{
  "intermediate_size": 768,
  "vocab_size": 512,
  "positions": "rope",
  "rope_theta": 10000.0,
  "tie_word_embeddings": false,
  "init": "normal",
  "optimizer": "muon",
  "max_grad_norm": 2.0,
  "schedule": "wsd",
  "decay_fraction": 0.597,
  "decay_shape": "linear",
  "final_lr_fraction": 0.0,
  "doc_mask": true,
  "dataset": "wikipedia_en"
}
MLP neurons of a small language model. Each row is named by its layer, matrix (up: input weights) and neuron, and shows model dimensions 0-127. Each number is 500 + 40 x the weight over its row's rms, rounded and kept within 0 to 999. Numbers have three digits each.
Before each neuron's rows, "fires on" lists the tokens most often at its 100 highest values on Wikipedia text that the model never trained on.

fires on: "ch", "il", "al", "t", "is"
L3.up179:456508485476518492457540442529523561483469578468563462519476534440570474501543473445456546512453480628504502517524563516517518424449472490497531528483486519550503470494495497540536458447565492383538504476455540485489515476500493533489497480487551525421489487504478516493520548571504558437551452491434538474512438520510444568450505489547577467540576513467488529583470492481548515547477

fires on: "ab", "ct", "g", "on", "am"
L3.up132:421468445522460464545519507522536483540493465481509518416585462534524483524574526490433465431474493547487466538499501521488446421556506476464553545538513459505603477475535490488456463470589470444446530431487527502533537438485507489481455535439456555508511495549464503586532487540424527449440443446539581516554501426497460431500566556501482496484466423449486546556523525480488458500469

fires on: "il", "b", "if", "ur", "ch", "ra"
L3.up732:471541402475483479501477461550575538515503465569601484487514519498501478540508504492516548525412529487513439519451454569553523537501477504465492474517417524525472480522616483508506436473499522463484470529469543449493470413540547461480541472466526479519545484494561543495502547459433472529498461456528500517469433458447450512508506480456557488489506506475437437474528370518467453494531

fires on: "ed", "is", "p", "es"
L3.up454:523453520491475480472519453505477503620469502504461533537521445454503487533500494457504470446496468491479455573578500558523461510438526501520533563494512452496514448540509478502496514559520435529510510540504565576515497494480480490488546442512494529495430557495435561468535451485532509490509528455497464471497514448607551503451541396509469510512552595486461513416501409485470518468510

fires on: "l", "n", "os", "z", "m", "og"
L3.up408:462535460481532485516470479481470432518472556518515508560515542445493431520487548565413509429443503424452503510499568495507469518586472525498453601454569527521515528452495458441521472465474481470462540503569465479534527497542477451540495502527537542465494518510522466462432518457482525444506538527478539492482517493546457499555539522550530477553435499447544558470429489496437491530499

fires on: "t", "p", "l", "f"
L3.up232:570473526527509433533479589463460516506594493478471452498458529511540515443474508464505410416477387549534444486534522482501532513493578521475483477513538553555488505482503502527521579532519526454496441450543540523531530534525519480491544501512487554417496492565548443504469469551466460536523421546535528508534517482420572547496500523446466464504529541514479448485541515566457444467552

fires on: "m", "nd", "ir", "ong", "p"
L3.up480:461511480562534469453503429428513516545437481482462556494447480469524501541531545516495544530471493523525436517452437503467498548478492529512467490460483498485486464477534442496544470545536493443524488426444527610501466539467508537517564454472519485392492554495436541500456553541443419452509544474555480448553478526535549543479576466570525425512507449501505507553468443468488480555528

fires on: "x", "ag", "e", "C", "t"
L3.up307:563480480450523491555454460501484526491438528448488468500497526510538549446518508558525532541460507518473518530540537526441516538481498464509445541466532533435544494445523518555527515505541491486535472419405451428545567491445558523546432461427528478452456509567528497560517486499495550487471502526480527554419501505541488508426503489523485420537488459513504460476513476605497379540412

fires on: "ong", "'s", "d", "her", "ess", "e"
L3.up655:441498498504546565415509444484508475461542489545527493493491424479501527495529516572496567521447456482519531484519500543489405457517523436472479557466568483563543504520477493571476446528433509453544501535548490507458519563493556492538423451519475565496490482537503406483495539534412427507579429515486473469497504511571543553525495452493520545559509518611433525469504483459486524512490

fires on: "b", "d", "l", "m", "e", "p"
L3.up537:557424532527478487447383545464470509558495498515515481443414461500484543487474513478561433485540529483513534506609473551435461508540502508464524490482494531535484503506547511423541538485511576492535470500514479507494497563456548526528532418461546520405529533494556562538519511470453488514508519510496515422545488397483514482519538477509525525486506470459486470568509491511522491497488

fires on: "on", "d", "ab", "ro"
L3.up568:471575420473416497563483474427502481566512455509520456538498583533491525492455518589491463468459501530548462546506540492515460559509466499523495514508492566532559544504523606522497535529522529465471511458474509521480541501385535498459441476453437458545507463525487495592527505581520536466520449477510454500522504540453564461531477485496526497449540511466493552549507552461520470463435

fires on: "k", "ent", "id", "ic", "oc"
L3.up202:564483493523501514505532534533465533499570466449401502522464493459387540563476491488496440469477514515493459457484484488458495562547481473461531480464476571552487503451520665443455496497478524494467457468447459417480439519513501531483462473481550495559412402461603519463477544439494445520506527528543515542557563476495545517472550485472505515487512520437505512515502454422492489479491

fires on: "ot", "i", "et", "b", "v"
L3.up114:494514530468488443544583487482518472430576513521461476503442494533520505513498493501443523561552516500509475483533459522491491399545446563479507412483451489515530508528482481547506444494460508470547554468467515552500524528482492525489517477543613495602474451487570419549506460500452478470547510477516492501529473488470448467479491402535514513446527466424540514466552543508528481513492

fires on: "c", "is", "4", "7", "6", "5"
L3.up257:484466481476606443536511568520503502505591523447518443504544471494444471489510481548500510485522502465430512585517470506555465490527472488526543479527482509484516448567547531557494456509475513472445503481544456487422516478526527503487508504498450576525435439490490540520584486516500508526404493456505437534506466494502469515486488514507508440527470533515447530498539522463534474478495

fires on: "c", "t", "is", "th", "ch", "ce"
L3.up412:514486475534458454495539518477426472525431509489466458540466526516546464500517492446527506491494452574538465537548494537436502428460529493426571496549545475506466525445486493435494471485563517460447486505406507490431507437474505533394549457559450531519521556548458518542490503511470519438519524468499481492569457543500487509495567542544465551563566479551536503503496550468456516536520

fires on: "f", "p", "F"
L3.up648:457493509497491490499546479550482515498519566548500514570436592432422458519503546501617498522492482598555486507479541478579464519500512489508518486464554525509545500518477434464482529518452469483456506494492476428549513530464458474551450520502476508410469564483515501491404466525439514462448517547490451550490431458533508522546524518523470465434463473490520511432538476431446472444509

fires on: "n", "y", "all", "est", "on", "h"
L3.up46:481523427476503471511612529422496506510442542497544479526566535456495395503509511575432429506489552504451544505448526486548515515493496448516560559556486446500474496502532506478510499420484471455512493604520475497504467535529533457474546469471539487452500518541446464464502459500516533505515515538462465597472488521470482540417435462520476505530502543521521510519454551549501513530498

fires on: "p", "t", " 1", "ore", "st"
L3.up444:495483520517514522557469460491504546535517464523501520507494495515474483501473510475398471510554449435535533475480500530463512471462455480473482528525499530485496453429493559584431516487510541503419473526456500529461422516488485438464495559535522515502534525551533456495542503493488485467441454494589497506530525484526551543430452503487446493506518465526539468396469465472515481512522

fires on: "p", "e", "t", "ran"
L3.up99:478482567567478418473512495541489536524536541512457482539421533471476509582515525524508491528486460525472459599541524521528468517487483487524514466430536525539507452533557492483453552547538466553460537462477482513551515457460487531469462512472419491454498470350471490476502477530508520522510577516589515503505519529504490525477472486410541546480466492537538510510563520449510487408525

fires on: "y", "n", "p", "b", "d", "c"
L3.up502:509469507447449497523482593460526456500459547498405469471541523491506496520463465466532445529534477527509529499501486518519483644595420505468481580484528468505517455535501525493520582451482494527528552548443502487490469461542450467497505476602536530426500481431459494571529414481479472526475472490536592488590528511455490463487501513489491538542510502556554516507477530446505458445509

fires on: "g", "k", "ack", "ir", "est", "ut"
L3.up172:409511458496474469538583491505441463534494507524437490575491509482446530523476491437483485468508467553538442520496476496507488479583488492498459503560473444517525555542555479502489482499457503466514482468414560481558497496386482508514468514501554461505553498537508460488482527470472475508538472533500502455508582409483488482493500457411532491523497586439569553470417605548568522521517

fires on: "g", "t", "er", "h", "ag"
L3.up739:446505468528502502481519490454538463481532527439508491579498535463584405468515505474472518537443475493525549460486498532442472538511509557525470497490432523483542539390497479481444474518604525437540417469487499507541549492385452525531510504450484524514588532534457468497523472531489505472482491458498495563469543474492567494563469529537535449528488478643535495559540579495489427519494

fires on: "d", "ong", "ack", "ear", "==", "el"
L3.up87:550577505478526512464451479486505489487569541455566470493428458564485498454509537563485512564502514472495467467492564528509488506569485528479505523462475488482573451472559481498558412411476482540528474497455499505503507542473457477527454438509537518500516504499505395583511486442389507495566516496521544511505510496471506461559479487466489477490557480529471491518487599495561451484544

fires on: "her", "N", "es", "c", "uc", "ed"
L3.up567:504511480511553530470561422476484542507596451518484508511459535442532558472519476467483501464451434429532478491512451525478473465541480490432475602526466475484510438434530566458507514496550457573500473492485427497477477490538550489515543502492526409513460560469446596477524505470529493513569478465538545567544484480542554495585497522547533512515499534530426531422554508510456511524468

fires on: "y", "ur", "ed", "on", "t", "un"
L3.up102:513496548496448478444434519502502558500544494376502485525490494529466544446445495481534544533527523492504386514540557523485498501511559585453472477580446498493482473575506502410520415528539547491486467652498556557503489530493550542492465459558504471521541507487491483460452482484513446474455497471474467513539476465484504534539517521488508483563583443506468520436432475546459457518552

fires on: "y", "ir", "ur", "b", "ch", "h"
L3.up590:552472499541489492471476429503469475436584533483496457427536500482598514523472423533580534517415514541452471544501549519484438516467518471555476555465529467482453514621522537480499472531489555484462499574469452453560471517510511519405462432502546474584542547523489532493484476476443442524550436462535557505513490516486489530502446469506506467544533509490481485439561488493450515485483

fires on: ",", " 18", "od", "7", "6", "ate"
L3.up627:506509562394486452550489515563453532556598486506454434507534516500495493538474461541431531467557450410521538496462434442493446515545534534596531560464445563483481490500519513500517553534475450506553546506562525477447463530519524482500515489495526554476524523430498566557490413541505501553454481439534491498510537483472503447524514476509506520503516507447458491462500522522496562479439

fires on: "h", " f", " th", "F", "ed"
L3.up303:488529542506518455476443467483500558514419532500473523571511438487447444545492536530493582412518481555515477463494434449495490448509513487456506480495499534452602520461461498539455501470549518496426525535510529507517533535521407530494484451530449545490426507513476466525458456506417534468501483510516506506462570524540579476536526537499575465540448512527532519529476581477477494464496

fires on: "t", "al", "le", "j", "g"
L3.up212:423493570547500540464500516483530546491495552557417464514423421496454507510527507469497507520496522472454458560551522521481475460554480546505538504466483464434495584551534529466507551578471520462555531542476576495457421520541512484540551519506531555499536494463537429456414527521436460517513510486420505440533522418501498505474470492525560480449504559490493439490525564516478410571511

fires on: ".", "re", "al"
L3.up548:445491621446553529458504491516523545511555471585543469508433507532477539583476473505537532451495485517486507426459454428443472487434493541558487471529487484481494472515495490589473571560519539520516498469488501478514442552572566499474557454419544541463525511458517411470478487533467541523502492497429501483503441461525480521488533565484525612492521483530518484460511507501482460501481

fires on: "ain", " 1", "in", "p", "ou"
L3.up421:510472457447474518512561531580443485517448559489465516561487494477522509470508498503477475520514519474516437502514498506505513471441488508526549494535523505480529513519545545506558518527473582569499525494552562470460487532461492418477494459503595531507554423466493510482537472455514473494453480483508495428584539513463540506450515439474511477542488399544518525471501466519506550472582

fires on: "al", "it", "ist", "ial", "ac", "av"
L3.up295:502509470485481485469492542553475488535602474530443522481435501446479502464504518531478498524542472571508531529581515513426524493483471482499546461465481527470450479478556486521482486538527488534520566495536488522413442476463455533532479464471489470435561483435482389501486489571436510453433444504407537510490428388495496479428529585508503540551494530524514562559496513506453463567472

fires on: "n", "g", "iv", "k", "al", "ra"
L3.up268:451445447511549482451527544525563522537456503490558490535581587502528448482537508597466531455572515501483521484515540458465437479571509533490489513489511470457518450513495449521474467458500590457567435471468581403530472517418456544501582567461546488525535482505433484554438578505486433480564477559538423478503457405470492516457500483500473486426484460523504529452502517473495483492503

fires on: "ic", "um", "ing", "ce", "id", "p"
L3.up166:527496538510485513562464515490528574445468536448497554536498492440538461470513529463508520464457531484489543481469477459479411544492517505473563471529563431521476494513586483446476523467465533567432473496482528464514487525467381476476466541545547504586485518476570478501447467521458468498460505558581544531452495498523498530517529488519473516460533484480502528509508478524491492403539

fires on: "p", "th", "og", "ce", "t"
L3.up592:498532481501459436478475537471485469500544498452417515549447443440491528553497487441522527450509488570502457445478524549520519538435535426502514503551503529475424548394481400516522504436521470510475490515515561520567428527522579557533508517519486570534503501461477450490508561512488424485556582476503557500510512480511533482527503506451468495490542534555454502491446566542410512493479

fires on: "d", "it", "ated", "y", "n", "ist"
L3.up368:486555520480521553475514532485571518509527518545533431494536528479567515558462478518422483558546482490428465535456515498496473581548447507524576520537450506552457510506474512510467523416510448502598454472476456552445545448505536510490521506438482504420510516495505471520459393487447418530487509484529503491496506551510427483575453571466447473476503518524519575550467509567482524512476

fires on: "es", "is", "al", "os"
L3.up707:454485513506471541499525433443533488515532570515480487528585462525502476515500497439483482549499481469459435484447530452476507510464509456607538493490517539543488535552523517523466471451543545578512488471524538505496516509510509526477490450497392582446472511559487505460519475497466520553519504417494434450512431523585474477486512468507490469524414577620532482448470471456514436565538

fires on: "it", "k", "g", "f", "on", "er"
L3.up716:536496472527496486521550513556537565487547493499477452548471596502513460468546470487462434571445519476487460476546459437502494499551474527471501468467507595542494471550479510480483460451586544528528420505475564478563528504474533518564452538459506509474586493480569443484464494501459519430507502490455570478454487487430483477582497524473520536430517460531486470522444551499573442513464